Weights of a small GPT-style language model, trained from scratch on English Wikipedia.
Size: 8 layers, width 768, MLP 2048 SwiGLU, 81.8M parameters.
Architecture: no biases in attention or MLP, untied embeddings.
Training: 832M tokens, 6346 steps.
MLP neurons of a small language model. Each row is named by its layer, matrix (gate and up: input weights; down: output weights) and neuron, and shows model dimensions 16-143. Each number is 50 + 10 x the weight over its row's rms, rounded and kept within 0 to 99. A neuron's up and down rows have the sign that makes its largest values positive.
After each neuron's rows, "fires on" lists the tokens most often at its 100 highest values on Wikipedia text that the model never trained on.

L5.gate263:52 53 64 61 63 59 47 41 44 43 62 39 45 51 54 44 55 44 36 47 55 48 49 36 41 46 54 30 33 61 48 64 51 42 44 56 43 47 45 41 49 39 49 49 61 53 54 71 52 49 50 63 44 38 34 49 39 87 66 61 47 43 57 55 60 26 59 63 43 54 61 29 57 48 52 47 59 56 45 52 81 58 55 53 56 53 55 36 43 65 64 44 54 32 55 48 36 57 48 56 36 38 41 79 48 59 39 50 37 57 36 42 52 40 62 51 43 46 58 43 42 57 52 56 67 46 56 79
L5.up263:38 52 65 47 48 57 53 49 40 49 58 55 60 57 61 47 51 40 49 57 47 45 55 59 46 56 71 55 45 62 40 46 57 63 45 50 55 70 52 49 60 29 51 64 49 57 34 48 26 55 51 33 50 70 58 41 42 58 50 48 41 43 45 43 52 42 46 37 46 75 39 44 30 47 52 50 32 58 60 48 24 50 35 61 52 53 49 53 53 50 64 54 39 60 50 52 55 46 50 38 47 60 42 43 60 49 44 53 52 36 49 36 46 46 39 55 48 59 45 65 70 57 40 38 59 59 55 54
L5.down263:44 65 55 42 43 23 50 56 39 47 48 50 52 46 63 50 38 58 45 56 44 40 56 40 51 60 65 56 51 57 52 48 36 60 50 49 36 49 47 50 45 56 36 41 49 55 55 57 62 44 49 76 37 62 49 49 53 76 58 36 48 50 38 40 42 51 57 71 64 39 51 41 42 48 47 61 42 56 43 62 35 58 52 58 27 46 55 48 35 49 49 34 69 60 36 39 40 50 50 62 41 64 48 62 46 53 46 43 43 27 42 43 44 51 45 48 55 36 61 36 53 38 52 48 53 38 36 52
fires on: ","

L5.gate1824:45 39 52 57 44 39 64 34 21 32 64 45 48 63 46 37 21 68 61 37 45 47 38 44 51 45 51 58 85 39 38 46 48 46 47 52 42 46 53 54 37 51 62 45 61 40 57 67 44 53 60 51 49 51 45 68 62 62 63 33 48 47 47 49 30 55 59 60 49 41 67 45 46 54 44 52 38 65 38 67 62 71 54 28 57 62 40 55 28 57 54 47 55 34 57 47 40 66 60 47 47 46 38 60 36 52 38 44 37 59 38 52 54 34 44 44 51 59 48 51 48 33 50 57 48 64 45 59
L5.up1824:42 41 50 55 50 61 56 53 57 43 58 50 33 47 72 35 62 70 46 43 50 38 45 49 51 53 51 48 49 57 58 49 67 44 59 55 45 45 65 45 44 47 57 50 62 45 52 46 51 52 45 43 53 50 65 49 56 57 62 49 68 56 39 44 42 37 45 42 31 64 55 50 60 55 42 64 68 51 37 58 62 52 37 42 61 54 36 54 61 75 59 56 46 58 65 44 38 49 69 58 41 47 46 60 54 61 54 37 46 48 45 41 46 49 62 59 54 46 37 45 51 71 43 42 52 60 34 52
L5.down1824:65 46 42 68 60 42 48 56 68 59 38 32 59 63 33 57 47 50 59 79 30 55 40 52 64 60 50 42 41 46 43 52 33 38 59 48 43 54 41 51 42 49 71 55 46 59 42 47 45 46 56 48 32 48 56 47 50 48 40 65 50 59 53 56 39 62 35 52 62 41 47 61 44 50 46 48 41 60 52 26 42 57 61 43 43 44 62 52 74 31 50 32 33 40 46 54 44 58 47 38 52 42 48 62 52 55 59 45 60 57 52 54 41 44 34 60 43 47 37 58 54 29 51 54 60 48 53 56
fires on: " a", ";", ","

L5.gate1938:51 38 39 53 45 56 53 52 66 30 48 54 37 39 67 43 65 72 35 57 54 60 52 44 52 75 53 54 57 60 51 53 50 64 45 53 23 44 46 47 48 32 44 59 51 61 59 41 43 49 24 45 58 21 56 50 67 61 74 53 42 47 57 52 53 53 47 53 40 53 50 36 58 61 59 53 62 50 46 51 36 49 70 46 50 55 34 56 51 47 46 43 71 54 53 43 54 38 36 46 49 51 62 58 42 35 59 48 45 56 44 53 32 54 53 46 38 50 71 58 48 55 49 45 44 51 48 46
L5.up1938:65 54 50 41 63 58 49 60 51 61 59 49 43 46 66 60 70 50 58 45 60 50 57 42 59 49 52 48 49 59 41 50 48 40 44 56 39 46 42 36 52 23 50 71 51 58 39 44 44 47 58 35 45 41 46 46 44 45 45 37 63 44 44 51 65 56 43 65 46 60 50 52 42 49 55 61 63 27 57 46 39 51 77 42 70 45 44 65 48 70 57 57 45 47 59 57 54 56 42 57 38 39 63 45 57 41 57 32 43 53 58 62 61 47 44 44 52 56 55 25 50 41 60 40 54 61 45 53
L5.down1938:51 94 37 32 45 58 49 42 40 59 57 74 49 57 33 47 52 37 36 52 53 49 43 60 48 60 60 60 44 51 51 44 44 54 37 44 60 39 46 44 44 49 60 63 62 42 46 64 62 38 66 38 58 55 40 52 46 57 70 57 52 47 56 25 64 68 55 53 45 43 48 61 40 43 42 38 45 39 38 53 47 42 54 57 59 45 71 59 46 55 39 50 49 56 45 35 31 71 61 46 54 42 43 54 66 55 65 41 55 28 30 51 50 44 57 39 43 58 34 44 53 49 37 39 64 44 58 36
fires on: " to", " I", "I", " told"

L5.gate690:61 53 47 60 44 45 41 58 48 48 49 30 47 40 40 42 50 55 51 54 40 78 51 64 35 37 40 64 56 56 30 51 46 60 47 54 47 48 54 40 61 42 38 55 57 43 52 47 42 42 39 65 52 51 49 42 34 61 49 43 49 50 33 44 57 33 54 60 44 53 39 53 57 53 47 47 34 64 53 72 48 48 62 62 45 50 44 50 34 29 51 54 43 62 44 56 58 55 40 64 51 46 38 46 54 56 48 48 46 63 40 35 40 40 55 63 47 55 46 51 62 45 44 27 46 65 66 63
L5.up690:45 61 56 61 60 48 39 33 61 51 54 54 56 48 56 51 49 60 41 58 53 64 54 54 27 69 50 66 44 49 36 58 51 53 55 62 39 53 42 45 55 39 48 51 58 31 59 40 46 70 50 65 51 38 39 41 40 42 54 46 30 39 52 62 51 38 68 52 42 59 43 48 49 33 45 35 31 55 62 51 46 39 57 52 31 40 46 51 56 41 62 48 57 55 47 50 44 64 32 50 51 44 43 47 52 39 37 52 40 70 55 45 54 38 59 48 57 58 51 56 53 38 56 68 52 48 62 38
L5.down690:61 53 39 26 27 54 59 40 58 33 46 60 46 48 67 58 54 55 38 34 56 44 53 40 53 36 59 60 46 45 62 52 53 51 35 58 48 44 55 53 61 56 45 44 49 48 44 42 41 46 48 40 41 38 44 57 53 55 34 53 65 50 48 69 50 68 52 49 58 18 70 51 46 46 46 49 43 47 69 46 55 58 55 51 57 46 46 58 76 71 45 40 51 44 55 47 33 59 47 44 55 45 64 48 47 57 51 45 40 33 69 45 55 54 50 60 48 55 30 65 57 48 59 48 56 49 27 50
fires on: " |", "-", " (", "2", "3"

L5.gate4:56 52 47 46 39 25 57 62 47 45 47 54 53 49 72 58 56 48 46 48 48 59 55 53 54 34 49 57 48 44 50 48 42 64 33 48 40 58 41 44 45 50 52 37 51 63 50 60 33 37 55 57 60 50 55 50 39 64 50 80 59 57 42 35 51 58 42 56 29 46 41 61 65 62 43 49 55 52 59 45 54 54 68 51 43 48 54 43 41 33 56 35 45 48 48 62 50 45 49 62 61 58 52 59 43 43 44 56 37 45 37 44 42 37 51 54 48 58 48 55 63 54 42 40 59 42 31 44
L5.up4:54 52 39 46 39 37 45 65 42 52 43 58 53 47 65 53 53 46 53 39 52 55 57 64 48 42 54 62 61 53 55 62 34 58 37 52 50 68 46 53 54 62 53 45 50 44 57 47 44 30 47 60 53 59 53 50 52 59 44 69 53 54 52 38 71 49 52 60 32 55 31 51 61 59 43 46 49 40 46 47 58 42 53 35 41 43 55 40 48 28 50 38 45 49 58 43 62 40 45 45 60 48 44 55 38 44 44 57 45 42 47 63 42 40 51 52 59 49 52 57 55 69 51 59 69 55 36 51
L5.down4:31 38 49 00 54 32 54 47 36 54 47 43 39 54 52 44 51 58 52 04 63 49 49 59 65 39 55 59 57 57 44 53 49 58 33 46 52 36 52 48 52 38 45 37 48 52 50 75 55 52 41 50 59 60 58 49 50 51 58 59 56 56 49 61 57 52 45 43 56 46 54 43 46 49 45 47 52 46 54 45 48 57 55 56 44 56 50 35 57 45 59 39 49 47 37 48 55 56 49 56 53 74 57 62 48 56 32 48 48 59 47 52 51 36 59 44 53 54 42 70 44 58 59 49 52 53 38 55
fires on: ".", "\n", ","

L5.gate2036:53 48 46 58 41 40 71 55 46 50 67 57 47 59 44 59 60 49 59 60 50 57 55 41 44 49 51 55 56 57 56 55 50 41 46 60 43 51 37 43 59 25 46 56 65 41 56 42 41 31 40 64 58 52 48 51 42 49 52 42 69 57 45 72 27 41 64 47 54 69 48 46 53 54 47 45 64 69 59 53 44 40 64 68 58 54 67 45 57 39 44 49 52 49 62 50 54 58 48 55 45 48 53 46 59 60 30 41 25 62 59 54 58 67 72 38 53 61 43 52 49 48 55 47 45 50 46 57
L5.up2036:44 41 52 51 38 56 44 62 49 59 43 47 43 69 40 58 73 56 48 67 52 64 61 58 53 63 42 48 50 50 37 66 48 47 22 62 33 51 53 57 54 56 52 41 54 54 57 39 38 45 47 50 46 36 22 65 41 27 47 61 48 67 42 54 55 45 54 62 53 56 46 46 53 53 33 48 52 64 43 55 56 49 41 63 48 30 59 45 57 50 49 59 28 45 45 49 51 63 59 73 47 38 28 50 68 49 48 57 55 36 34 54 53 56 51 18 35 49 49 45 44 27 42 42 50 56 58 46
L5.down2036:60 61 45 78 60 43 43 45 52 43 57 58 56 55 63 61 24 36 59 63 28 51 44 44 58 48 45 33 52 53 48 46 51 44 61 52 44 67 46 59 62 41 56 47 47 47 46 39 67 52 55 57 53 49 39 47 56 44 56 45 56 43 52 57 51 61 53 47 47 54 53 51 43 71 50 57 45 42 36 54 54 49 40 59 52 60 63 51 56 47 52 48 54 39 65 41 55 48 52 42 40 40 65 61 41 31 43 27 38 50 45 47 50 44 70 67 45 58 33 54 50 60 49 56 57 60 50 47
fires on: "\n", "-", " |", "|"

L5.gate891:46 57 49 51 68 47 38 46 51 48 45 35 38 61 50 34 66 55 38 48 47 54 55 27 51 51 41 55 41 65 53 59 46 52 64 51 63 37 46 29 48 35 57 44 29 49 65 49 46 45 49 57 64 69 37 50 60 36 64 39 39 53 53 49 53 48 50 35 52 60 47 61 43 45 48 58 65 58 61 48 56 53 46 48 50 29 66 59 53 45 50 32 50 56 54 60 29 46 23 56 45 61 37 43 61 71 50 49 57 56 41 35 42 56 22 53 50 57 49 22 61 39 46 50 52 41 57 47
L5.up891:44 44 51 51 33 54 57 63 60 44 52 54 55 44 50 55 51 49 43 49 48 48 55 60 63 59 44 38 63 70 49 35 40 45 31 45 52 61 37 40 71 51 51 16 56 28 37 44 46 37 67 61 49 47 44 52 38 61 46 45 58 54 51 62 34 56 43 57 36 51 57 33 48 56 36 50 63 35 49 46 64 47 65 46 51 51 53 59 61 55 56 57 48 67 43 61 47 50 44 39 52 48 34 48 63 66 41 48 65 40 43 50 60 49 62 27 52 52 46 60 45 60 54 67 41 31 46 37
L5.down891:30 65 48 50 54 47 53 27 57 36 38 51 46 62 58 54 51 48 67 49 67 57 43 42 37 48 51 46 40 46 41 45 49 52 33 39 47 48 43 69 46 57 49 74 45 48 68 50 52 52 48 59 65 31 45 36 36 44 65 67 39 36 51 46 47 77 73 66 59 51 57 41 45 41 61 40 42 55 37 48 38 48 54 56 46 55 68 52 45 47 37 34 48 59 40 45 58 52 40 52 51 45 37 49 57 52 55 55 43 62 56 59 44 33 65 58 81 34 40 59 54 39 47 39 38 54 56 54
fires on: "ak", "k", "h", "ah", "eh", " H"

L5.gate1061:65 39 57 58 49 50 65 47 48 59 34 35 61 48 62 59 51 58 61 43 38 40 55 49 36 48 52 56 49 50 35 67 49 49 50 50 36 50 50 43 43 54 48 39 51 41 72 46 58 47 48 51 51 36 44 55 56 55 65 39 73 47 50 46 54 51 64 64 56 49 43 51 51 62 32 64 62 48 32 57 49 53 60 39 68 33 65 71 56 44 46 61 47 65 57 51 44 56 51 53 66 51 36 65 65 56 63 69 40 61 66 40 43 53 49 42 59 43 52 45 61 45 57 48 50 59 42 48
L5.up1061:43 29 56 42 57 42 52 51 47 43 51 44 48 58 54 47 49 47 46 33 42 60 46 39 45 48 54 39 52 48 57 73 70 61 67 51 53 50 42 55 53 57 61 52 39 49 52 58 53 49 48 54 58 39 40 55 51 28 46 33 47 57 64 44 55 54 37 50 45 27 54 63 49 40 50 55 56 44 44 49 58 40 63 63 50 57 38 59 31 54 63 30 57 49 61 40 46 59 53 49 46 41 53 49 40 55 40 50 41 42 53 60 50 47 41 51 47 45 38 50 43 49 68 70 32 60 49 43
L5.down1061:42 37 62 32 48 52 64 51 76 43 61 47 48 42 47 53 73 47 55 26 45 61 60 52 39 47 41 73 46 56 60 58 58 65 37 41 43 54 78 47 34 34 59 50 59 60 57 41 42 66 47 44 53 43 55 36 40 52 39 57 59 51 50 34 53 54 48 48 51 43 42 68 36 55 67 40 57 60 61 57 51 52 60 63 56 43 62 73 61 40 49 44 55 49 58 63 54 46 64 47 41 53 62 50 48 46 74 60 56 45 52 41 53 51 53 52 33 37 43 57 47 43 46 60 45 49 59 63
fires on: " of", " with", " all", " that", " the", ":"

L5.gate573:67 46 39 45 54 42 40 38 63 60 44 50 70 43 48 51 66 38 37 49 44 42 55 58 66 50 42 56 58 37 42 51 61 61 67 41 59 44 60 39 69 46 44 46 51 41 38 53 70 37 51 36 43 63 45 45 47 58 39 66 47 46 38 63 57 47 58 45 74 55 49 46 52 40 42 55 52 40 24 40 55 55 57 39 72 43 55 52 57 62 41 29 37 64 46 48 46 29 56 51 46 50 46 61 59 52 63 56 49 44 55 40 46 51 43 64 36 56 62 30 51 42 45 59 49 68 44 40
L5.up573:49 55 56 47 49 39 67 44 30 39 67 55 48 64 49 34 60 58 40 49 59 66 57 66 57 45 49 32 56 46 39 63 50 44 38 62 60 56 57 63 47 48 75 35 42 59 44 55 63 50 36 57 46 68 64 58 43 44 56 38 39 63 50 59 58 31 42 53 44 53 43 48 62 57 41 63 49 38 49 61 34 58 49 67 52 71 47 37 50 37 57 34 48 64 74 54 63 58 43 52 58 28 42 55 68 57 50 44 53 63 60 40 40 50 63 34 53 65 58 52 50 48 36 47 41 57 53 45
L5.down573:42 42 40 24 38 53 45 55 46 49 46 33 73 55 54 64 60 35 62 25 37 36 60 36 46 43 42 32 48 57 77 44 46 47 51 57 45 43 63 56 48 48 57 59 48 56 53 61 62 33 63 50 49 54 45 44 46 48 62 50 48 55 47 41 61 49 46 50 48 57 37 55 40 52 34 58 58 57 42 40 45 61 55 34 60 34 45 34 42 55 31 59 56 33 54 57 55 47 70 63 37 58 63 48 53 46 64 45 57 34 39 48 45 61 36 44 66 48 58 53 53 54 63 56 48 56 48 48
fires on: " which", " that", " However", ";", " whom"

L5.gate1596:57 60 66 53 52 47 33 49 63 54 47 49 65 39 42 55 51 44 30 49 36 63 34 48 49 49 48 63 41 46 42 42 70 67 42 40 57 47 42 58 72 52 61 51 50 59 47 45 49 37 66 29 40 58 54 60 51 47 48 57 44 54 41 51 51 45 51 52 53 34 40 16 59 52 63 62 39 48 44 63 48 45 52 66 39 49 49 57 53 42 33 57 52 55 62 38 56 35 34 65 41 56 65 51 37 64 54 47 38 38 54 51 26 49 51 41 57 52 40 49 58 45 31 45 59 63 45 39
L5.up1596:08 41 55 52 54 41 46 62 32 44 43 51 53 59 36 69 41 42 71 60 54 67 46 59 46 57 40 42 33 76 56 45 44 51 52 53 49 31 45 51 58 53 36 64 64 48 47 54 37 51 52 37 46 49 35 53 37 63 58 67 67 48 54 28 45 66 38 57 45 45 41 32 40 37 40 46 68 63 66 43 28 49 48 49 40 33 66 41 51 55 39 54 53 38 38 54 40 36 48 45 54 53 49 42 22 50 58 50 46 43 44 64 49 42 44 64 39 43 37 58 55 57 45 50 56 52 35 61
L5.down1596:54 48 44 52 70 59 60 56 48 57 60 60 45 53 57 57 54 28 43 44 45 53 52 47 52 53 44 43 61 65 59 35 60 44 42 44 49 45 38 59 49 67 59 58 54 50 46 48 47 33 56 34 49 53 37 61 59 64 63 57 52 63 61 46 36 53 55 56 61 37 40 39 47 63 55 78 38 48 52 48 63 52 45 21 41 35 38 49 43 50 39 52 35 74 54 56 40 53 48 57 50 64 40 54 64 64 39 59 53 43 43 45 47 29 62 40 59 51 36 50 38 36 59 45 57 64 69 33
fires on: " a", " P", " $", " W", " by", " V"

L5.gate315:60 50 40 52 56 44 54 65 35 53 49 50 45 49 58 45 65 51 57 47 54 47 59 65 53 41 54 57 51 42 58 49 50 55 39 50 52 52 43 48 43 39 58 40 49 60 49 59 61 66 41 55 63 43 52 56 53 62 53 57 44 43 52 43 46 69 48 36 57 48 58 45 76 60 51 46 49 53 46 46 62 54 62 50 52 67 57 29 44 34 39 35 57 53 52 56 53 45 44 61 42 41 50 62 38 43 44 54 27 49 53 49 38 44 64 48 50 59 49 65 59 55 42 49 61 41 28 56
L5.up315:49 47 65 45 45 34 30 57 48 68 38 35 47 48 62 47 35 52 60 48 48 44 53 49 47 48 36 68 54 57 56 53 47 41 30 50 49 61 43 56 47 55 43 42 43 44 39 58 49 45 59 56 49 53 67 34 60 55 54 66 54 40 36 36 65 63 57 55 42 50 32 48 46 75 38 42 37 49 50 39 41 46 53 49 45 43 68 41 51 33 35 55 32 50 54 56 46 63 60 55 77 58 56 49 55 51 51 62 45 34 60 59 28 32 31 55 38 58 50 53 50 55 48 64 55 42 44 44
L5.down315:43 47 46 00 35 45 52 47 49 49 60 54 57 55 50 47 52 55 57 11 69 53 63 47 51 46 62 44 46 59 60 48 49 52 46 51 50 50 50 52 60 45 52 38 48 53 46 50 42 43 51 49 65 57 56 58 51 49 54 55 52 43 49 49 63 58 58 46 60 45 42 46 46 42 49 57 58 41 51 52 58 47 56 49 49 53 48 43 51 34 56 65 37 46 43 59 63 52 51 54 55 57 67 56 51 47 45 44 50 47 51 57 37 55 60 44 58 50 43 52 50 46 54 47 62 58 38 44
fires on: "\n", ".", ")", ").", "\".", "),"

L5.gate1263:35 51 48 39 44 45 62 64 55 40 53 37 46 78 68 48 50 47 62 40 34 44 52 52 66 57 60 46 58 56 63 37 55 47 41 52 53 50 51 44 41 54 68 43 43 59 49 40 60 47 47 50 75 60 47 54 45 64 53 55 54 63 40 60 51 46 65 53 51 49 53 55 64 41 38 68 58 44 60 44 58 47 65 47 48 40 41 38 51 30 61 46 72 53 38 38 42 55 54 68 60 58 42 49 56 49 39 57 61 42 48 39 45 58 42 47 35 40 52 43 53 61 44 57 61 46 44 60
L5.up1263:55 69 48 45 35 45 49 73 54 71 51 40 51 48 53 66 65 41 56 43 34 53 33 35 43 37 58 38 40 55 46 44 53 55 34 78 59 20 46 57 66 59 45 40 60 52 57 57 64 42 39 62 49 64 48 55 37 38 48 50 42 41 54 29 47 41 49 60 34 58 47 56 63 51 65 40 45 48 60 45 44 52 39 47 25 54 34 51 57 48 48 64 32 41 40 49 55 44 58 53 55 57 43 47 58 50 47 48 59 34 48 30 61 64 56 50 52 46 41 62 48 64 51 60 68 48 59 53
L5.down1263:43 45 48 36 59 57 48 45 75 48 44 59 53 62 42 29 54 59 50 48 40 57 60 60 51 42 56 58 54 52 64 40 76 45 61 29 29 52 56 41 38 49 52 45 63 44 48 56 41 50 51 47 43 50 51 54 47 51 40 61 45 57 47 55 37 49 47 40 58 62 36 54 53 53 27 42 64 47 51 34 26 41 53 26 62 53 48 49 57 45 60 43 53 40 45 55 58 46 59 53 55 64 38 48 49 69 42 51 56 52 28 46 53 34 55 45 45 62 69 65 49 45 46 37 54 62 54 62
fires on: " /", "p", " the", " or", " &", " to"

L5.gate581:50 60 61 56 63 46 51 59 66 48 68 34 62 65 56 55 40 60 44 45 53 57 66 51 40 77 54 61 54 60 29 55 67 44 57 51 57 37 47 52 44 38 52 50 66 55 47 51 52 48 43 44 61 50 47 48 64 39 61 47 39 40 34 35 50 58 44 53 55 59 53 37 45 58 51 54 51 41 52 45 59 69 53 35 52 35 45 55 39 56 50 60 41 46 46 58 45 55 39 69 44 55 56 54 62 62 37 57 57 58 43 39 47 46 33 45 53 53 52 59 72 46 43 41 67 55 59 54
L5.up581:58 69 65 68 48 65 59 53 44 60 56 53 58 55 38 64 42 63 37 64 40 69 62 59 50 71 73 58 60 43 47 73 53 32 63 55 61 52 48 38 54 59 58 43 51 48 56 62 37 42 46 43 46 54 44 41 56 49 59 55 38 49 58 41 51 41 46 51 43 61 56 63 36 37 53 45 40 51 56 62 52 45 60 55 57 53 45 53 30 47 38 45 43 31 41 72 42 46 49 42 45 40 46 52 71 39 72 61 50 48 40 34 64 39 47 65 50 44 63 38 60 57 43 35 61 57 54 61
L5.down581:40 35 55 59 52 68 53 56 56 45 53 54 72 34 54 35 40 44 34 48 29 40 48 44 72 37 62 59 35 44 51 43 54 30 45 70 43 59 52 38 52 51 44 36 70 35 49 37 58 72 45 57 52 54 28 43 56 63 42 51 60 55 51 62 55 40 54 43 65 41 72 59 45 49 56 49 55 57 46 32 47 38 43 40 38 56 44 76 65 50 46 43 47 53 51 44 47 54 52 37 60 58 70 62 55 44 44 60 54 48 47 42 40 55 60 60 66 58 37 66 44 47 25 51 48 58 38 63
fires on: " as", " +", " bacter", " February"

L5.gate254:62 61 48 56 50 33 64 64 53 51 42 44 49 51 56 50 53 34 49 55 44 61 54 63 60 57 40 55 49 43 53 56 50 46 44 54 60 51 52 31 35 21 53 38 44 60 59 60 43 64 54 59 53 56 40 52 56 47 40 54 58 67 53 53 61 48 65 47 49 51 51 66 53 49 48 72 75 48 50 47 40 49 64 64 55 49 56 47 44 53 62 31 47 42 51 47 39 55 24 32 49 43 50 39 67 28 65 45 52 47 62 37 67 39 48 57 52 45 39 47 51 35 45 26 56 47 46 57
L5.up254:45 67 53 46 48 47 71 58 57 43 50 51 39 49 46 55 31 41 62 60 44 47 44 60 60 49 48 49 53 57 60 53 70 38 43 45 63 45 59 59 41 33 39 46 44 52 60 59 14 58 69 50 53 60 47 35 47 35 42 45 58 49 59 35 45 52 41 54 49 26 55 62 68 50 39 53 36 47 69 41 64 53 52 55 48 46 45 43 35 49 43 52 45 43 61 49 44 60 63 36 48 57 61 50 57 27 52 51 65 50 55 53 63 47 46 59 62 29 47 44 42 56 61 45 59 54 47 57
L5.down254:50 41 37 00 35 53 48 60 64 29 44 49 50 40 43 49 55 61 46 44 64 61 44 54 51 67 61 66 50 38 56 57 46 53 33 41 36 51 45 53 57 70 61 55 54 39 51 56 51 41 45 69 34 63 44 55 60 49 52 63 54 48 24 60 57 66 53 39 59 55 45 47 35 33 62 65 58 57 46 48 58 38 57 43 72 62 54 56 50 48 48 66 49 51 42 48 44 58 54 54 54 50 42 60 54 65 55 49 65 34 51 58 42 56 37 52 33 49 35 55 45 65 46 48 42 49 44 50
fires on: " as", " the", " became"

L5.gate1874:46 61 53 52 37 45 48 44 51 45 51 62 54 46 36 52 65 36 52 52 54 50 60 41 32 56 45 53 74 59 48 53 49 47 50 46 42 65 58 40 49 58 35 54 44 31 57 50 45 60 52 56 50 72 53 42 46 45 52 41 53 56 46 43 67 53 68 59 47 70 48 41 45 38 46 46 59 41 55 65 43 62 66 64 44 44 54 48 54 35 63 57 33 53 30 65 69 61 45 51 36 48 34 36 63 68 64 60 51 45 45 44 54 53 53 48 47 66 63 43 52 37 48 36 55 71 52 49
L5.up1874:62 57 44 47 44 56 46 44 53 57 36 52 45 37 42 64 36 47 52 30 41 40 57 41 43 51 52 48 68 55 54 56 46 59 56 38 59 53 59 66 58 44 75 51 52 54 49 45 63 65 50 55 44 45 67 51 55 40 37 58 44 55 45 30 44 57 50 61 63 46 55 45 34 45 46 48 53 54 45 46 49 55 29 45 50 60 62 45 65 49 45 39 52 42 54 27 65 47 59 55 46 68 46 60 66 56 55 36 37 48 44 66 39 38 49 67 49 44 47 48 29 40 60 54 55 59 49 51
L5.down1874:38 63 68 21 50 61 53 51 60 49 48 39 54 57 53 43 57 47 45 41 37 53 35 48 70 23 65 46 25 46 57 40 45 47 47 41 49 62 48 54 61 46 51 50 69 50 52 43 46 53 58 46 35 46 40 49 45 47 59 41 49 56 45 32 60 44 34 53 56 64 50 55 56 42 50 46 39 54 55 38 41 44 28 35 50 58 58 41 33 53 48 45 53 46 48 69 30 30 47 53 53 42 55 76 42 34 58 38 47 63 28 57 55 49 42 45 47 29 51 61 47 37 38 63 61 55 45 62
fires on: " which", " from", " of", ";"

L5.gate208:23 66 52 56 49 47 51 49 48 59 50 51 67 41 50 46 50 58 51 54 56 25 57 43 57 54 46 57 57 36 22 59 43 50 53 49 38 29 25 57 56 53 50 36 48 43 41 40 51 42 49 53 68 40 52 53 51 39 41 58 38 39 50 71 56 47 62 47 47 60 40 51 44 55 42 58 37 52 45 49 59 54 42 48 40 39 51 42 69 43 56 41 51 54 48 44 65 41 42 57 48 64 19 52 76 43 46 43 62 60 59 48 52 40 80 38 48 32 55 54 34 34 44 66 61 50 46 48
L5.up208:53 43 59 50 41 54 50 76 54 49 59 34 33 40 71 49 41 45 55 64 38 64 55 57 58 52 48 47 56 52 57 51 78 54 42 51 50 64 38 48 58 40 64 51 67 46 27 47 57 48 36 50 54 49 62 36 35 55 69 58 56 51 39 48 43 42 60 43 23 50 38 56 52 59 49 48 65 58 27 63 39 32 57 55 68 62 44 63 56 56 59 49 57 43 52 41 36 43 60 61 60 40 45 42 56 32 63 44 45 62 35 59 65 43 55 30 46 69 58 40 50 47 54 40 45 46 28 52
L5.down208:35 63 44 19 47 47 39 63 49 37 46 46 61 42 53 53 42 48 36 25 43 69 60 27 47 34 55 45 58 26 44 54 58 53 52 67 46 28 46 47 51 58 41 61 56 44 53 36 40 33 64 46 64 46 36 53 47 50 41 53 41 36 56 50 34 59 65 53 53 49 45 40 48 60 54 55 41 59 62 31 58 45 49 40 53 37 61 45 44 44 51 36 61 66 47 57 55 55 36 58 37 54 50 51 65 48 59 44 46 62 68 65 54 39 50 35 52 44 55 57 23 36 55 49 65 33 62 40
fires on: "-", "==", "===", " b", ".", "8"

L5.gate1007:43 62 67 45 54 70 53 43 49 55 58 45 44 53 52 90 53 65 54 55 41 58 45 63 53 50 49 47 63 63 46 46 68 39 47 37 44 40 36 44 47 44 59 50 73 59 53 68 37 55 49 42 48 52 55 45 45 48 60 64 48 52 58 70 42 49 55 58 54 30 57 41 67 57 33 55 53 49 56 52 62 50 33 57 50 48 64 46 47 79 50 53 72 31 64 67 49 52 46 47 46 58 38 55 41 57 68 46 53 66 58 31 43 42 56 65 40 55 44 65 62 41 35 41 64 48 48 55
L5.up1007:59 68 62 54 47 61 52 47 53 56 59 58 33 49 38 63 39 66 47 61 60 53 49 54 54 44 63 55 55 68 37 35 38 49 33 38 58 61 70 46 53 42 66 48 40 42 30 51 40 45 43 34 51 43 55 33 54 40 34 68 50 40 41 55 53 62 57 45 63 49 60 47 54 42 58 59 46 59 43 53 55 58 60 46 39 52 36 63 37 47 49 41 37 37 46 53 49 51 44 45 45 43 58 53 53 49 62 56 54 51 62 53 59 48 49 42 44 46 54 49 35 49 53 45 50 42 44 39
L5.down1007:48 40 44 58 47 64 58 49 62 50 55 52 47 49 72 54 33 40 39 47 58 62 56 40 48 43 33 56 46 41 63 64 43 48 50 48 43 47 53 43 49 63 65 51 56 57 54 34 60 39 44 49 46 55 44 36 36 50 39 56 66 48 40 60 55 42 54 35 46 62 41 56 55 48 51 64 51 66 55 59 62 47 46 69 49 52 72 49 53 62 53 38 55 47 64 51 66 48 56 58 48 60 47 50 70 43 61 41 43 70 42 52 44 20 54 63 53 52 43 74 39 36 56 44 35 56 60 51
fires on: "==", " as", " =", " a", " =="